{
  "num_hidden_layers": 21,
  "hidden_size": 256,
  "num_attention_heads": 4,
  "num_key_value_heads": 4,
  "head_dim": 64,
  "intermediate_size": 704,
  "vocab_size": 526,
  "hidden_act": "reglu",
  "norm": "layernorm",
  "norm_place": "pre",
  "norm_eps": 1e-05,
  "positions": "rope",
  "rope_theta": 10000.0,
  "rope_fraction": 0.5,
  "qk_norm": false,
  "attn_scale": 0.125,
  "bias": "none",
  "tie_word_embeddings": true,
  "parallel_block": true,
  "init": "trunc",
  "init_std_qkv": 0.036,
  "init_std_o": 0.036,
  "init_std_up": 0.036,
  "init_std_down": 0.0217,
  "optimizer": "laprop",
  "learning_rate": 0.00109,
  "beta1": 0.9,
  "beta2": 0.99,
  "weight_decay": 0.11,
  "lr_head": 0.00585,
  "max_grad_norm": 0.5,
  "warmup_steps": 539,
  "schedule": "wsd",
  "decay_fraction": 0.449,
  "decay_shape": "sqrt",
  "final_lr_fraction": 0.0,
  "batch_tokens": 32768,
  "max_seq_len": 512,
  "doc_mask": false,
  "z_loss": 0.0001,
  "train_tokens": 437000000,
  "max_steps": 13337,
  "dataset": "wikipedia_en"
}
MLP neurons of a small language model. Each row is named by its layer, matrix (gate and up: input weights) and neuron, and shows model dimensions 128-223. Each number is 200 + 40 x the weight over its row's rms, rounded and kept within 0 to 999. A neuron's up and down rows have the sign that makes its largest values positive.
After each neuron's rows, "fires after" lists the tokens most often just before its 100 highest values on Wikipedia text that the model never trained on.

L9.gate502,164,222,188,143,121,223,214,143,104,191,217,193,295,187,126,146,149,179,110,156,237,193,208,254,297,205,230,189,157,244,208,158,236,193,212,235,178,192,211,176,227,197,279,179,177,245,261,184,183,173,130,234,224,215,236,186,129,205,192,294,225,137,187,197,233,217,200,227,229,222,166,180,198,229,238,243,241,286,215,176,212,229,182,156,238,221,214,232,199,163,199,244,206,210,180,195
L9.up502,161,171,243,162,215,226,246,205,183,264,275,162,269,188,202,208,238,162,159,191,206,217,156,184,191,76,237,174,196,208,143,211,177,275,164,150,222,180,132,214,218,182,187,229,210,193,236,139,190,130,208,198,166,162,200,149,217,192,111,165,214,252,149,241,199,317,205,162,265,255,167,190,205,204,211,230,242,177,210,160,182,237,252,170,150,233,173,235,228,87,266,261,226,229,125,200
fires after: "ak", "ad", "in", "it", "es"

L2.gate284,223,205,165,225,270,142,171,197,165,215,196,176,282,176,182,259,216,162,245,220,177,186,198,250,199,276,256,148,179,215,110,114,151,221,160,161,173,179,126,121,207,194,165,194,241,219,233,257,264,171,156,139,91,188,206,163,232,185,236,236,251,237,320,182,235,243,175,193,202,196,159,203,181,217,186,227,148,224,267,189,198,145,181,182,176,227,124,88,167,263,199,200,290,214,267,242
L2.up284,130,176,209,190,225,161,251,236,162,226,233,217,177,78,225,164,252,282,175,216,179,190,268,167,214,184,183,220,137,240,217,212,178,156,169,296,197,198,283,157,113,194,208,197,239,226,182,204,201,154,262,195,199,170,188,224,301,168,232,241,214,193,178,186,255,221,194,193,188,197,199,199,222,160,223,217,212,235,193,224,168,239,167,215,220,160,223,234,172,133,172,157,173,232,155,187
fires after: " S", "er", " H", " s", "S", "i"

L15.gate554,79,208,218,137,257,149,180,153,189,175,161,178,212,235,195,231,167,209,187,165,207,117,196,274,261,212,156,236,168,197,152,98,156,153,146,161,193,197,159,181,198,200,267,202,176,206,223,127,177,228,260,153,201,222,232,223,222,261,163,239,218,203,246,202,216,270,148,181,198,220,242,136,156,173,198,227,210,167,238,264,180,240,225,181,199,148,117,204,194,177,189,179,149,229,239,257
L15.up554,137,179,154,200,151,175,128,169,158,160,213,177,178,252,220,158,205,146,188,250,194,271,169,255,213,209,110,248,166,254,138,148,266,239,226,218,191,236,164,251,198,196,123,210,176,130,252,240,137,199,167,193,243,232,190,180,148,199,179,178,224,269,271,209,164,225,185,192,168,248,189,160,195,221,156,144,244,193,210,179,347,219,270,200,160,229,169,224,234,253,197,194,184,227,173,196
fires after: " p", " P", "\n\n", "p", "y"

L2.gate600,241,223,243,171,214,238,216,117,183,142,191,184,183,197,156,183,137,217,114,163,174,239,257,189,182,200,189,133,236,258,167,174,166,191,152,234,186,187,281,192,117,185,226,232,174,241,164,180,262,200,220,155,188,191,193,209,177,204,246,161,267,203,286,185,251,251,196,214,142,273,234,308,185,123,168,214,196,128,224,201,241,207,261,226,220,129,220,234,141,214,152,212,223,163,184,138
L2.up600,163,208,249,177,275,192,151,197,194,147,201,234,199,171,174,343,141,182,142,238,155,179,245,164,258,170,215,156,196,166,190,249,193,171,155,258,165,251,222,114,134,289,230,217,194,215,166,202,205,186,167,206,212,189,246,246,151,157,221,229,257,173,217,198,250,188,249,204,239,193,224,195,287,186,177,147,211,158,174,242,202,221,183,224,201,137,165,175,79,168,220,216,189,155,267,217
fires after: "ec", "a", "o", "ar"

L10.gate73,182,138,250,185,157,206,159,236,232,231,197,211,106,221,170,222,140,200,173,188,195,172,182,186,220,154,249,169,179,114,203,294,211,124,226,192,159,182,221,186,193,135,137,189,289,217,253,177,223,220,172,139,229,183,228,200,147,102,273,269,235,196,191,155,168,237,224,150,168,148,179,129,236,210,259,206,198,180,245,214,203,173,214,191,201,222,201,188,75,180,291,224,203,226,145,257
L10.up73,220,222,203,178,222,96,165,244,252,222,132,189,125,239,226,214,203,198,202,196,208,180,203,170,152,187,191,193,199,148,194,255,183,157,266,197,144,149,186,237,225,184,135,270,208,269,270,200,195,146,200,150,201,175,207,193,196,149,194,176,112,243,234,179,190,214,215,140,196,202,155,170,204,187,197,212,108,179,223,242,218,194,204,140,194,185,156,210,55,164,277,152,151,225,123,308
fires after: "he", "in", "c", "ul", "l"

L2.gate39,269,110,188,238,274,156,206,187,217,230,184,265,258,207,190,153,184,201,164,182,211,183,227,152,179,276,169,193,228,156,160,213,154,209,164,207,229,220,207,181,232,190,186,201,176,237,185,247,196,235,265,152,156,205,171,144,255,207,217,188,212,129,196,201,172,195,163,215,200,197,109,220,186,223,149,218,278,97,173,253,203,213,237,225,163,194,201,261,121,284,244,234,268,211,206,206
L2.up39,179,178,194,175,202,171,160,230,183,236,237,196,223,180,199,161,213,166,154,130,160,244,185,194,229,242,118,266,245,209,254,240,100,261,192,115,187,196,206,295,162,196,234,165,199,151,241,206,240,161,144,182,147,231,205,126,172,274,215,225,196,265,219,213,184,197,233,140,220,256,199,172,273,235,207,205,214,215,142,202,180,215,222,275,188,195,195,205,169,192,224,270,207,240,168,107
fires after: " C", " m", " c", " M", " con"

L10.gate573,149,210,146,196,144,204,230,201,261,188,129,228,155,155,130,172,167,175,165,136,219,183,196,102,203,218,238,225,140,210,264,192,166,260,210,268,160,297,257,231,185,168,226,205,131,200,250,211,208,230,236,186,226,168,251,166,167,157,225,222,142,195,199,220,165,240,215,149,202,247,185,134,233,238,237,218,197,179,193,213,199,168,168,260,207,237,260,155,200,154,293,176,138,172,196,261
L10.up573,191,256,141,149,207,186,192,223,205,217,231,201,171,171,190,193,138,207,169,232,199,276,172,169,221,173,291,239,200,209,210,221,141,250,308,222,218,239,205,267,186,185,207,196,202,187,165,218,199,178,140,150,200,150,199,239,267,189,161,131,167,283,190,141,135,208,238,134,161,169,182,199,263,216,192,199,138,178,208,221,239,210,229,136,229,194,246,135,177,222,206,230,231,202,112,145
fires after: " t", "er", "ic", "le", "t", "b"

L5.gate25,148,175,215,193,197,154,181,239,168,209,217,245,246,168,255,95,188,122,167,187,193,210,119,210,300,237,147,273,249,189,186,139,215,208,175,263,214,166,209,153,162,226,169,165,248,208,141,184,242,121,188,127,222,198,303,253,245,178,188,205,238,153,233,143,264,182,195,229,181,170,169,178,246,234,208,181,175,184,242,160,218,147,204,249,202,245,211,188,213,206,298,134,253,204,187,275
L5.up25,196,216,188,205,170,278,185,279,169,179,194,195,227,173,211,292,187,206,257,191,172,220,191,178,265,266,227,234,225,219,200,159,273,260,176,160,121,192,214,204,242,302,210,234,246,177,188,263,176,190,155,210,253,187,292,145,247,185,147,276,194,161,223,211,216,119,199,216,208,290,173,135,269,184,203,102,251,168,211,179,184,178,163,162,197,184,140,121,192,144,173,182,223,241,193,260
fires after: "d", "r", "il", "l", "ad"

L7.gate359,201,160,213,161,216,192,131,191,223,126,65,226,220,151,214,188,199,162,160,243,125,166,178,114,268,131,217,145,183,223,225,188,215,161,244,153,141,150,238,166,198,168,218,201,166,180,194,188,173,161,215,191,164,222,291,186,256,229,180,210,195,174,274,220,200,224,244,177,227,152,313,207,199,210,143,169,272,175,228,172,186,228,228,245,211,239,221,252,194,230,162,119,167,258,185,218
L7.up359,200,190,166,128,247,146,212,185,221,218,205,187,223,212,219,185,226,210,210,146,189,169,216,248,246,264,129,261,165,223,202,165,113,234,237,172,170,116,143,202,207,208,193,137,153,183,300,196,208,204,253,222,243,176,194,218,229,156,194,210,163,207,223,165,217,148,232,181,214,193,181,217,283,158,133,207,165,244,221,217,209,239,225,277,248,149,223,201,211,151,182,224,146,302,219,184
fires after: "b", "w", " c", " m", "ow", " w"

L13.gate477,250,169,173,244,179,144,130,153,227,251,213,200,222,234,275,186,220,149,231,216,187,125,150,151,194,165,223,150,210,234,131,92,199,193,177,283,188,278,145,233,212,154,166,169,206,194,212,192,286,235,289,98,237,143,240,203,195,170,209,181,185,195,269,231,187,234,184,203,154,191,164,220,208,209,222,187,224,195,181,246,189,196,142,171,208,189,169,250,188,244,213,173,248,173,231,197
L13.up477,205,183,269,217,188,236,282,222,241,205,217,165,167,244,239,227,181,295,206,191,193,296,227,147,243,106,198,133,219,226,210,179,245,137,224,163,157,188,258,197,187,167,205,214,120,182,215,105,187,229,192,224,256,177,184,240,211,183,264,205,253,189,235,159,257,135,195,232,197,210,210,183,224,173,157,189,80,142,178,159,194,165,207,221,179,238,225,204,238,235,205,129,136,235,202,226
fires after: "\n", "i", "ol", "p", "f"

L13.gate601,97,147,216,197,291,196,202,219,223,206,208,236,205,192,122,131,207,152,151,202,177,153,161,202,209,210,195,209,178,182,136,163,173,168,159,218,216,143,132,181,127,172,182,173,172,208,138,178,274,196,152,200,207,212,209,248,213,168,167,266,225,161,263,196,200,135,139,199,206,225,220,235,250,215,197,209,228,114,175,206,161,206,138,234,238,195,275,220,124,137,267,193,178,247,163,245
L13.up601,168,165,202,152,223,274,199,181,209,197,168,211,240,233,136,236,206,217,183,113,178,185,228,194,201,223,218,70,209,174,158,182,207,232,277,199,141,189,202,210,124,221,171,163,149,193,158,209,208,172,170,234,234,166,257,234,178,157,220,223,260,214,245,194,242,140,242,167,200,198,269,235,227,180,281,132,241,226,161,177,204,170,152,206,184,247,183,152,138,164,204,155,222,211,155,233
fires after: "ad", "on", "d", "re", "m", "ire"

L14.gate526,140,160,213,212,244,173,138,135,183,181,177,241,239,283,214,200,214,165,130,234,197,186,99,191,222,299,202,222,262,142,162,172,239,140,235,195,200,122,152,155,138,196,155,159,235,189,277,214,181,154,162,188,216,135,180,202,190,214,152,233,223,259,226,231,181,198,213,224,249,239,266,125,293,251,197,284,187,193,175,263,232,218,190,173,208,147,261,182,235,211,217,240,157,272,235,206
L14.up526,222,280,142,146,179,193,184,145,180,230,132,235,147,217,198,141,228,179,212,235,161,160,131,252,204,204,137,239,119,147,187,257,222,285,264,199,190,275,180,144,204,199,192,204,154,197,153,193,210,217,192,215,137,196,258,240,255,154,260,228,245,180,252,193,224,146,173,210,224,188,181,225,209,207,224,284,249,246,220,135,177,212,201,198,203,210,178,195,253,178,268,286,203,212,196,196
fires after: " p", " n", "f", " N", "t", " P"

L4.gate419,261,215,149,194,178,183,182,175,195,285,119,171,253,140,226,228,170,124,212,225,108,202,198,228,151,159,189,198,242,184,158,123,146,216,159,177,158,235,235,206,198,142,217,215,263,187,194,200,234,199,193,155,138,249,183,165,202,225,203,139,236,168,245,151,239,271,230,174,159,225,223,249,212,212,151,283,250,200,252,216,192,154,194,194,273,183,216,181,245,223,196,261,261,234,206,214
L4.up419,274,242,222,155,227,212,264,198,164,167,229,223,178,172,115,191,211,202,130,199,246,228,218,144,262,122,237,190,216,229,186,195,163,225,189,192,160,187,240,272,263,211,99,278,207,261,171,198,183,232,178,144,234,147,154,218,214,250,170,187,111,134,187,180,240,180,198,162,199,191,214,236,241,245,165,248,197,175,207,185,197,154,218,242,273,162,212,183,152,239,165,206,203,274,102,189
fires after: "h", " H", "id", " S", "e", "n"

L17.gate246,184,133,226,233,201,243,181,148,233,191,135,137,250,131,229,210,204,228,225,193,259,164,182,199,211,172,218,229,187,174,159,175,217,133,139,259,130,201,169,250,207,212,196,156,172,188,267,236,140,225,147,179,278,223,257,282,222,278,256,244,218,223,250,205,232,131,212,247,166,176,234,135,265,256,199,223,223,186,210,212,174,227,185,214,196,173,177,208,189,259,200,121,163,284,225,197
L17.up246,196,182,207,207,175,229,134,130,181,222,232,248,198,111,187,253,275,216,117,224,200,199,204,194,207,198,194,212,153,211,199,223,201,251,223,266,196,201,190,240,171,184,237,208,175,153,229,288,162,194,158,149,309,251,245,230,272,183,146,135,150,159,216,215,144,198,206,230,219,259,240,157,228,233,306,169,229,200,193,217,179,153,184,240,206,158,290,235,221,223,121,112,188,202,229,262
fires after: "p", " a", "ing", "r"

L2.gate587,222,180,174,250,182,116,194,180,134,214,156,214,180,210,163,224,167,206,135,161,149,178,205,200,147,225,205,199,217,219,260,220,201,219,201,227,225,153,237,219,164,169,181,218,193,173,179,187,228,187,199,219,219,270,240,241,196,190,172,203,219,171,164,157,135,255,188,248,217,158,209,156,187,158,155,242,225,233,217,135,209,147,225,238,212,172,193,207,239,298,251,200,221,165,129,196
L2.up587,194,201,216,113,215,286,219,192,205,233,235,133,219,182,165,168,218,164,147,252,156,241,224,226,236,193,280,184,129,260,165,169,260,177,184,195,201,175,207,227,251,163,189,242,209,255,269,206,140,219,272,181,327,150,160,271,182,170,152,265,173,197,200,264,225,253,179,243,203,171,109,242,142,212,178,248,226,237,227,245,200,140,170,202,216,222,178,147,221,153,159,105,185,263,202,236
fires after: "un", " J", "j", "f", "an", " g"

L13.gate445,173,228,261,196,259,179,111,142,250,156,149,121,214,174,169,199,186,222,194,276,266,175,230,167,235,252,311,231,164,193,189,159,232,133,183,257,205,190,172,199,196,183,196,176,221,188,228,188,266,154,214,248,214,194,304,202,179,239,227,179,179,224,148,162,212,160,231,175,139,183,133,164,252,244,223,217,282,227,178,256,174,151,200,216,227,213,235,260,176,179,193,147,178,253,222,205
L13.up445,180,129,255,205,127,210,153,155,245,190,272,211,188,134,243,202,195,207,215,203,106,150,205,225,227,259,231,275,150,167,212,212,216,160,225,266,152,111,170,217,216,214,233,178,192,194,158,183,187,197,213,178,267,210,181,199,113,166,288,215,172,201,178,175,161,194,215,264,258,238,193,229,152,253,171,242,167,251,290,293,239,92,180,170,178,157,241,173,199,247,189,117,240,293,203,237
fires after: "v", "p", "our", "i", "r", "it"

L7.gate225,246,229,234,183,241,203,228,213,261,167,245,130,204,196,203,238,119,195,219,229,157,95,188,198,283,211,198,199,293,195,168,202,206,152,205,252,191,208,167,208,227,140,208,163,169,242,228,265,245,188,206,182,218,164,171,243,183,117,191,251,148,205,200,155,214,168,197,199,147,246,200,256,204,210,200,207,238,150,169,163,244,174,144,261,181,226,302,220,190,176,217,159,201,228,217,279
L7.up225,215,240,259,255,284,244,229,248,220,201,294,231,159,189,193,230,147,185,186,278,201,237,190,256,186,186,162,157,306,178,271,205,210,214,202,172,244,179,186,184,254,245,203,193,174,217,166,186,182,155,154,188,279,153,236,160,207,256,159,160,259,213,174,164,183,191,141,115,200,220,174,209,232,249,146,188,243,243,258,154,200,206,273,182,215,132,212,177,180,176,186,204,240,215,191,238
fires after: "r", "il", "it", "in", "ir", "res"

L8.gate170,124,230,211,208,263,181,194,146,176,209,154,196,238,183,221,259,246,205,136,145,222,197,184,96,201,131,216,218,214,214,226,203,203,193,247,172,97,237,235,191,159,240,221,258,232,113,205,237,189,232,198,176,224,221,269,142,285,194,233,187,120,223,156,249,161,193,221,184,168,147,217,249,280,197,169,140,216,150,156,177,166,171,159,234,248,202,205,205,174,277,157,181,200,179,174,224
L8.up170,168,152,165,179,174,145,193,182,142,187,159,200,186,185,131,245,224,207,152,261,145,180,262,252,203,226,157,236,182,192,203,184,209,210,247,182,215,118,144,240,178,192,285,219,296,245,201,198,226,223,189,195,248,170,118,117,271,152,135,215,85,208,258,195,270,148,230,323,266,223,201,185,256,164,112,277,164,179,119,223,153,191,152,192,142,199,191,99,151,170,222,253,237,231,150,172
fires after: "nd", "o", "i", "at", "w", "b"

L2.gate277,268,164,142,268,218,232,227,149,174,234,202,256,195,156,229,192,180,226,166,132,229,168,203,208,170,166,132,126,221,249,175,132,221,215,158,206,193,249,246,215,179,218,150,214,167,242,234,275,164,196,215,108,233,168,256,126,228,196,229,245,280,175,263,221,182,152,186,236,208,239,147,212,221,254,201,163,212,103,119,170,188,216,186,228,165,203,256,262,138,306,231,217,211,187,198,259
L2.up277,196,211,218,200,173,188,188,183,167,166,182,145,231,139,238,177,236,161,158,159,179,125,140,244,206,155,212,189,173,212,164,171,109,230,250,146,277,148,227,222,117,221,215,141,255,247,204,216,122,187,204,218,243,207,217,224,189,240,186,174,251,235,229,217,276,232,210,127,224,177,177,208,148,155,208,256,189,182,157,237,226,232,248,209,189,197,222,157,158,221,166,187,199,201,88,192
fires after: " C", " M", " m", "a"

L8.gate363,241,215,190,223,142,241,211,196,161,229,174,238,138,150,146,196,187,216,178,198,232,210,186,122,120,181,236,263,169,213,232,232,193,244,133,236,203,251,232,208,204,211,149,227,213,190,230,200,274,178,198,139,272,215,281,198,167,217,166,197,174,242,190,308,191,221,165,125,172,217,158,208,147,199,204,186,127,259,135,163,296,170,115,201,162,208,271,189,138,251,188,237,204,167,210,240
L8.up363,142,270,188,173,131,168,184,150,189,218,238,212,157,216,136,254,197,239,157,196,279,187,247,163,227,173,210,165,152,235,221,213,319,184,255,264,189,235,201,208,188,253,137,248,159,198,233,190,165,184,177,221,153,188,263,248,194,183,155,210,192,205,122,230,205,228,222,174,235,245,212,185,219,236,171,222,190,143,143,168,207,197,208,270,143,128,193,103,176,197,230,231,172,176,171,231
fires after: "b", "ic", "og", "em", "h", "or"

L7.gate702,162,172,179,220,232,245,245,164,200,176,197,175,170,236,279,230,223,195,157,210,251,186,268,240,325,171,266,272,202,196,189,212,216,150,229,246,141,168,225,202,238,252,252,200,151,209,168,149,206,248,207,228,254,244,181,234,259,215,162,219,160,194,247,160,178,164,227,179,178,125,142,218,200,227,241,152,233,244,199,242,220,165,213,221,261,196,235,94,152,202,135,203,217,236,182,205
L7.up702,237,241,103,247,135,229,169,236,266,211,279,197,291,307,230,236,258,242,207,212,172,189,190,211,180,181,207,253,156,225,163,193,201,228,226,275,259,312,222,227,189,191,167,176,198,183,167,185,237,213,271,144,231,232,167,241,242,192,133,223,151,239,212,220,156,179,233,222,220,222,144,119,174,171,232,240,143,217,142,216,218,163,105,86,98,188,192,116,185,123,173,218,230,228,157,215
fires after: "c", "it", "in", "v", "z", "ed"

L4.gate50,244,162,228,251,195,154,208,217,165,188,172,229,271,202,174,186,172,134,164,151,178,185,196,169,195,231,158,174,131,174,162,91,166,228,195,193,188,164,277,144,254,202,225,209,201,187,219,275,204,239,253,162,174,211,227,143,265,225,191,193,259,179,189,148,194,162,201,134,255,208,186,209,174,211,153,216,261,174,231,196,165,237,192,243,212,190,189,278,149,290,225,232,168,199,198,246
L4.up50,239,195,160,207,183,188,190,215,212,266,191,218,199,220,185,208,197,265,102,141,197,203,265,135,236,237,238,209,272,217,235,207,135,111,144,232,220,192,254,236,205,191,251,246,166,169,150,148,184,242,233,233,211,176,231,202,187,172,97,222,250,134,206,228,175,220,185,140,234,168,93,188,218,201,217,214,254,155,255,170,230,150,232,176,223,192,184,267,178,201,177,232,249,235,157,191
fires after: "ol", " m", "ov", " M"

L2.gate233,236,202,221,242,174,211,215,154,193,219,136,196,339,230,153,179,166,120,223,210,137,204,244,212,223,237,245,237,211,241,134,122,138,261,164,123,167,205,176,213,166,180,145,220,234,233,252,181,267,216,201,153,190,178,129,164,261,257,182,224,237,195,230,162,195,166,188,200,184,218,175,178,138,213,178,240,211,210,230,164,191,179,218,241,156,176,86,172,242,241,253,235,239,220,197,214
L2.up233,276,202,185,283,264,220,277,228,231,151,204,226,210,201,113,209,230,289,235,191,247,233,128,179,196,83,194,238,233,245,173,233,181,197,177,161,192,219,164,221,208,162,216,174,283,176,218,215,208,203,168,186,200,169,134,217,235,201,221,223,132,179,248,248,179,149,212,177,149,187,160,171,244,187,192,239,267,188,159,263,248,208,222,213,244,194,215,195,149,217,227,197,134,224,140,213
fires after: " h", "ce", "u", " s", "h", " S"

L11.gate28,178,217,134,222,241,201,190,156,229,146,212,208,220,288,196,283,183,187,222,186,307,168,217,213,261,167,170,173,192,209,134,190,269,168,175,216,182,221,184,185,267,174,155,89,219,174,229,197,214,284,202,195,250,168,203,206,198,224,246,309,221,238,252,173,233,253,139,188,183,190,148,203,228,195,218,162,213,189,159,262,138,208,235,200,178,154,123,168,181,203,207,245,138,240,204,226
L11.up28,206,148,252,167,250,167,231,215,243,182,142,247,207,210,231,200,170,194,192,172,234,243,220,220,173,128,145,143,191,212,203,263,241,156,125,144,189,189,205,220,135,170,122,192,202,170,293,261,162,251,222,208,176,301,222,190,218,162,140,216,196,178,216,170,212,207,196,246,229,205,127,148,267,203,187,115,168,185,187,139,259,236,190,200,184,248,239,250,245,186,210,170,179,205,260,268
fires after: "ub", "ol", "a", " p", " P", "p"

L10.gate618,160,202,204,149,143,262,247,198,105,141,185,134,184,257,179,162,171,202,183,238,219,162,198,184,237,217,238,186,202,237,192,169,201,217,220,221,115,199,176,77,220,184,198,209,167,171,214,170,225,197,200,248,258,148,203,282,249,200,146,235,177,181,163,198,170,178,230,147,204,146,183,241,208,212,249,101,244,227,209,199,199,212,207,190,260,182,251,192,260,253,240,244,263,217,233,251
L10.up618,187,175,213,205,219,267,232,273,203,259,238,215,223,136,116,229,209,212,206,243,180,228,197,208,226,155,219,193,265,238,166,229,191,244,230,288,227,212,236,187,186,228,161,230,102,221,177,191,204,182,151,161,210,224,244,98,154,193,160,190,186,290,244,174,249,242,211,169,234,259,125,173,222,250,205,206,254,199,237,182,234,235,120,119,207,194,154,149,202,238,168,209,252,168,185,241
fires after: " ", "o", "il", "it", "e", "in"

L5.gate135,226,216,270,230,235,197,163,166,191,156,180,199,159,159,193,181,132,217,174,259,197,223,172,233,246,170,231,290,233,183,159,112,213,209,228,248,219,130,186,115,212,193,286,194,253,183,289,208,235,187,189,211,167,175,133,228,213,231,186,205,238,198,225,198,188,207,148,244,227,201,179,209,198,270,180,267,255,236,261,188,106,213,211,150,244,213,223,145,198,196,221,218,142,178,210,228
L5.up135,235,274,178,192,268,128,192,196,224,172,212,203,171,228,235,170,194,186,166,163,186,171,161,243,202,198,183,278,245,134,293,119,146,270,205,114,234,146,192,147,243,274,297,164,210,141,205,252,210,230,155,177,293,138,167,264,210,165,225,217,168,109,190,201,198,173,189,223,230,221,165,186,187,232,150,217,295,232,214,203,177,205,215,227,213,186,232,198,206,174,223,222,185,241,215,166
fires after: " for", "t", "in", " in", " n"

L2.gate456,207,137,99,182,242,155,203,170,125,215,135,187,160,193,205,201,191,247,116,196,189,242,217,207,190,154,257,185,205,239,159,168,162,237,230,221,242,172,161,166,189,230,248,232,205,197,188,238,231,200,134,185,144,181,286,213,217,202,232,211,247,201,198,174,175,212,145,218,159,211,220,180,173,213,132,293,201,165,198,202,183,142,174,191,236,141,257,202,110,264,292,230,199,157,154,203
L2.up456,255,226,163,129,216,169,190,103,155,298,134,197,209,183,163,214,227,187,200,227,172,238,169,253,177,165,200,230,132,227,162,261,284,154,188,212,177,231,210,196,184,254,228,127,177,165,187,246,165,188,167,211,246,201,163,246,205,175,257,215,194,235,142,198,177,254,200,204,233,135,199,203,250,188,174,212,236,191,172,171,125,204,188,242,196,226,167,148,257,259,265,193,185,178,209,232
fires after: " J", "j", "J", " f", " F"

L8.gate487,240,247,183,252,177,163,220,223,220,147,140,169,138,263,170,201,192,154,212,171,242,174,203,160,205,158,233,208,252,171,230,216,251,195,138,224,153,164,224,91,185,220,261,224,171,213,208,210,204,202,178,159,245,129,231,206,183,214,225,262,216,175,169,255,244,201,259,147,265,211,174,140,157,189,266,171,240,188,133,216,178,231,253,218,192,203,207,126,179,122,124,225,220,135,240,195
L8.up487,200,176,157,235,166,241,222,206,269,257,234,233,197,209,190,173,226,147,172,123,244,182,220,176,161,218,249,268,168,139,164,257,304,229,171,187,191,166,213,131,201,268,217,207,134,180,194,215,221,166,172,224,241,94,219,177,165,219,188,315,189,196,213,229,214,198,258,141,291,289,211,203,244,253,206,164,204,204,131,151,187,223,206,116,175,220,186,117,231,244,196,150,224,130,198,219
fires after: "e", "ac", "in", "ot", "ou", "l"

L8.gate128,213,232,180,258,207,190,273,137,217,181,164,259,219,137,152,281,216,177,245,212,215,233,206,173,180,167,163,183,193,220,229,225,258,211,221,198,210,234,167,158,206,204,162,190,223,142,217,230,210,229,211,160,206,157,246,194,182,151,218,179,184,249,142,267,157,154,239,155,203,251,201,215,184,104,205,214,196,181,105,178,177,255,157,226,173,238,166,279,126,226,195,174,228,219,184,178
L8.up128,178,180,224,185,140,206,174,160,271,182,211,227,215,120,179,203,157,209,198,194,246,184,281,220,161,177,238,226,206,151,216,274,260,221,211,237,161,200,260,248,149,168,163,191,252,196,184,217,180,157,147,203,208,111,202,252,213,186,215,195,211,241,174,218,256,137,172,216,232,219,208,217,199,182,189,181,146,190,155,198,199,287,222,157,224,237,191,168,202,181,257,134,242,224,132,248
fires after: "or", "ou", "m", "ic", "um", "al"

L11.gate393,173,200,192,183,222,221,181,243,190,281,134,155,156,188,159,214,152,213,197,155,256,158,164,255,194,194,216,215,192,239,144,162,195,126,168,193,182,209,188,226,187,145,193,181,205,76,213,180,184,191,168,223,234,207,256,280,263,267,194,271,200,201,215,178,208,188,124,169,133,227,156,150,241,183,225,171,220,172,249,188,131,199,158,191,277,229,175,237,221,216,171,142,157,217,200,168
L11.up393,140,130,196,159,179,255,173,225,176,173,140,212,190,155,199,202,234,173,180,171,214,228,194,253,242,200,213,234,197,193,118,195,157,231,147,243,237,186,137,165,295,201,231,211,210,159,229,169,180,212,204,169,204,250,294,114,215,214,201,244,235,187,211,120,209,168,175,234,169,216,182,193,163,174,229,197,176,230,167,227,212,254,192,221,249,263,268,161,200,186,206,225,191,219,224,234
fires after: "r", "u", " a", "a", "ra", " r"

L5.gate389,266,183,212,231,176,131,125,158,162,160,181,146,182,257,160,246,93,140,151,195,141,211,176,202,149,177,170,194,150,108,183,257,251,193,224,157,214,172,261,237,155,241,167,182,184,228,173,238,283,223,191,177,225,172,158,216,244,167,214,212,278,227,240,106,160,199,180,141,195,178,151,278,142,163,237,212,225,164,179,211,242,164,210,237,198,194,154,225,200,180,189,241,212,201,174,231
L5.up389,212,207,186,178,247,57,227,205,210,199,70,169,216,259,226,208,185,183,199,247,197,195,145,209,193,170,231,251,179,165,237,237,201,169,188,171,190,145,188,159,144,250,168,210,238,237,238,138,175,132,237,185,217,191,192,170,226,172,221,230,204,276,304,187,145,206,163,281,221,140,188,146,214,211,194,193,231,190,220,267,192,213,168,139,206,152,204,182,213,204,204,220,129,257,178,238
fires after: "en", "in", " pl", " pro", "an", "l"

L4.gate220,210,190,179,198,243,144,150,197,138,178,112,237,139,182,141,218,189,150,153,139,169,195,241,163,285,188,239,174,210,138,205,156,182,159,126,190,212,162,236,235,184,158,206,219,219,185,212,164,233,238,217,172,151,160,232,195,213,232,185,220,318,294,327,193,227,245,139,107,197,198,179,239,214,159,178,199,215,145,228,206,226,203,165,228,249,233,118,216,179,151,185,221,234,191,181,253
L4.up220,246,166,245,182,186,191,167,236,146,137,150,267,222,217,147,259,197,191,185,162,143,203,173,137,289,210,283,178,185,124,192,135,149,177,141,200,208,88,162,165,207,181,168,199,226,239,193,176,172,192,182,172,126,162,273,220,191,194,226,240,255,225,248,152,157,235,192,203,259,213,188,182,271,212,198,213,175,160,186,293,217,131,197,151,173,220,194,98,247,128,211,229,159,200,128,232
fires after: "ar", " P", "a", "ort", "r"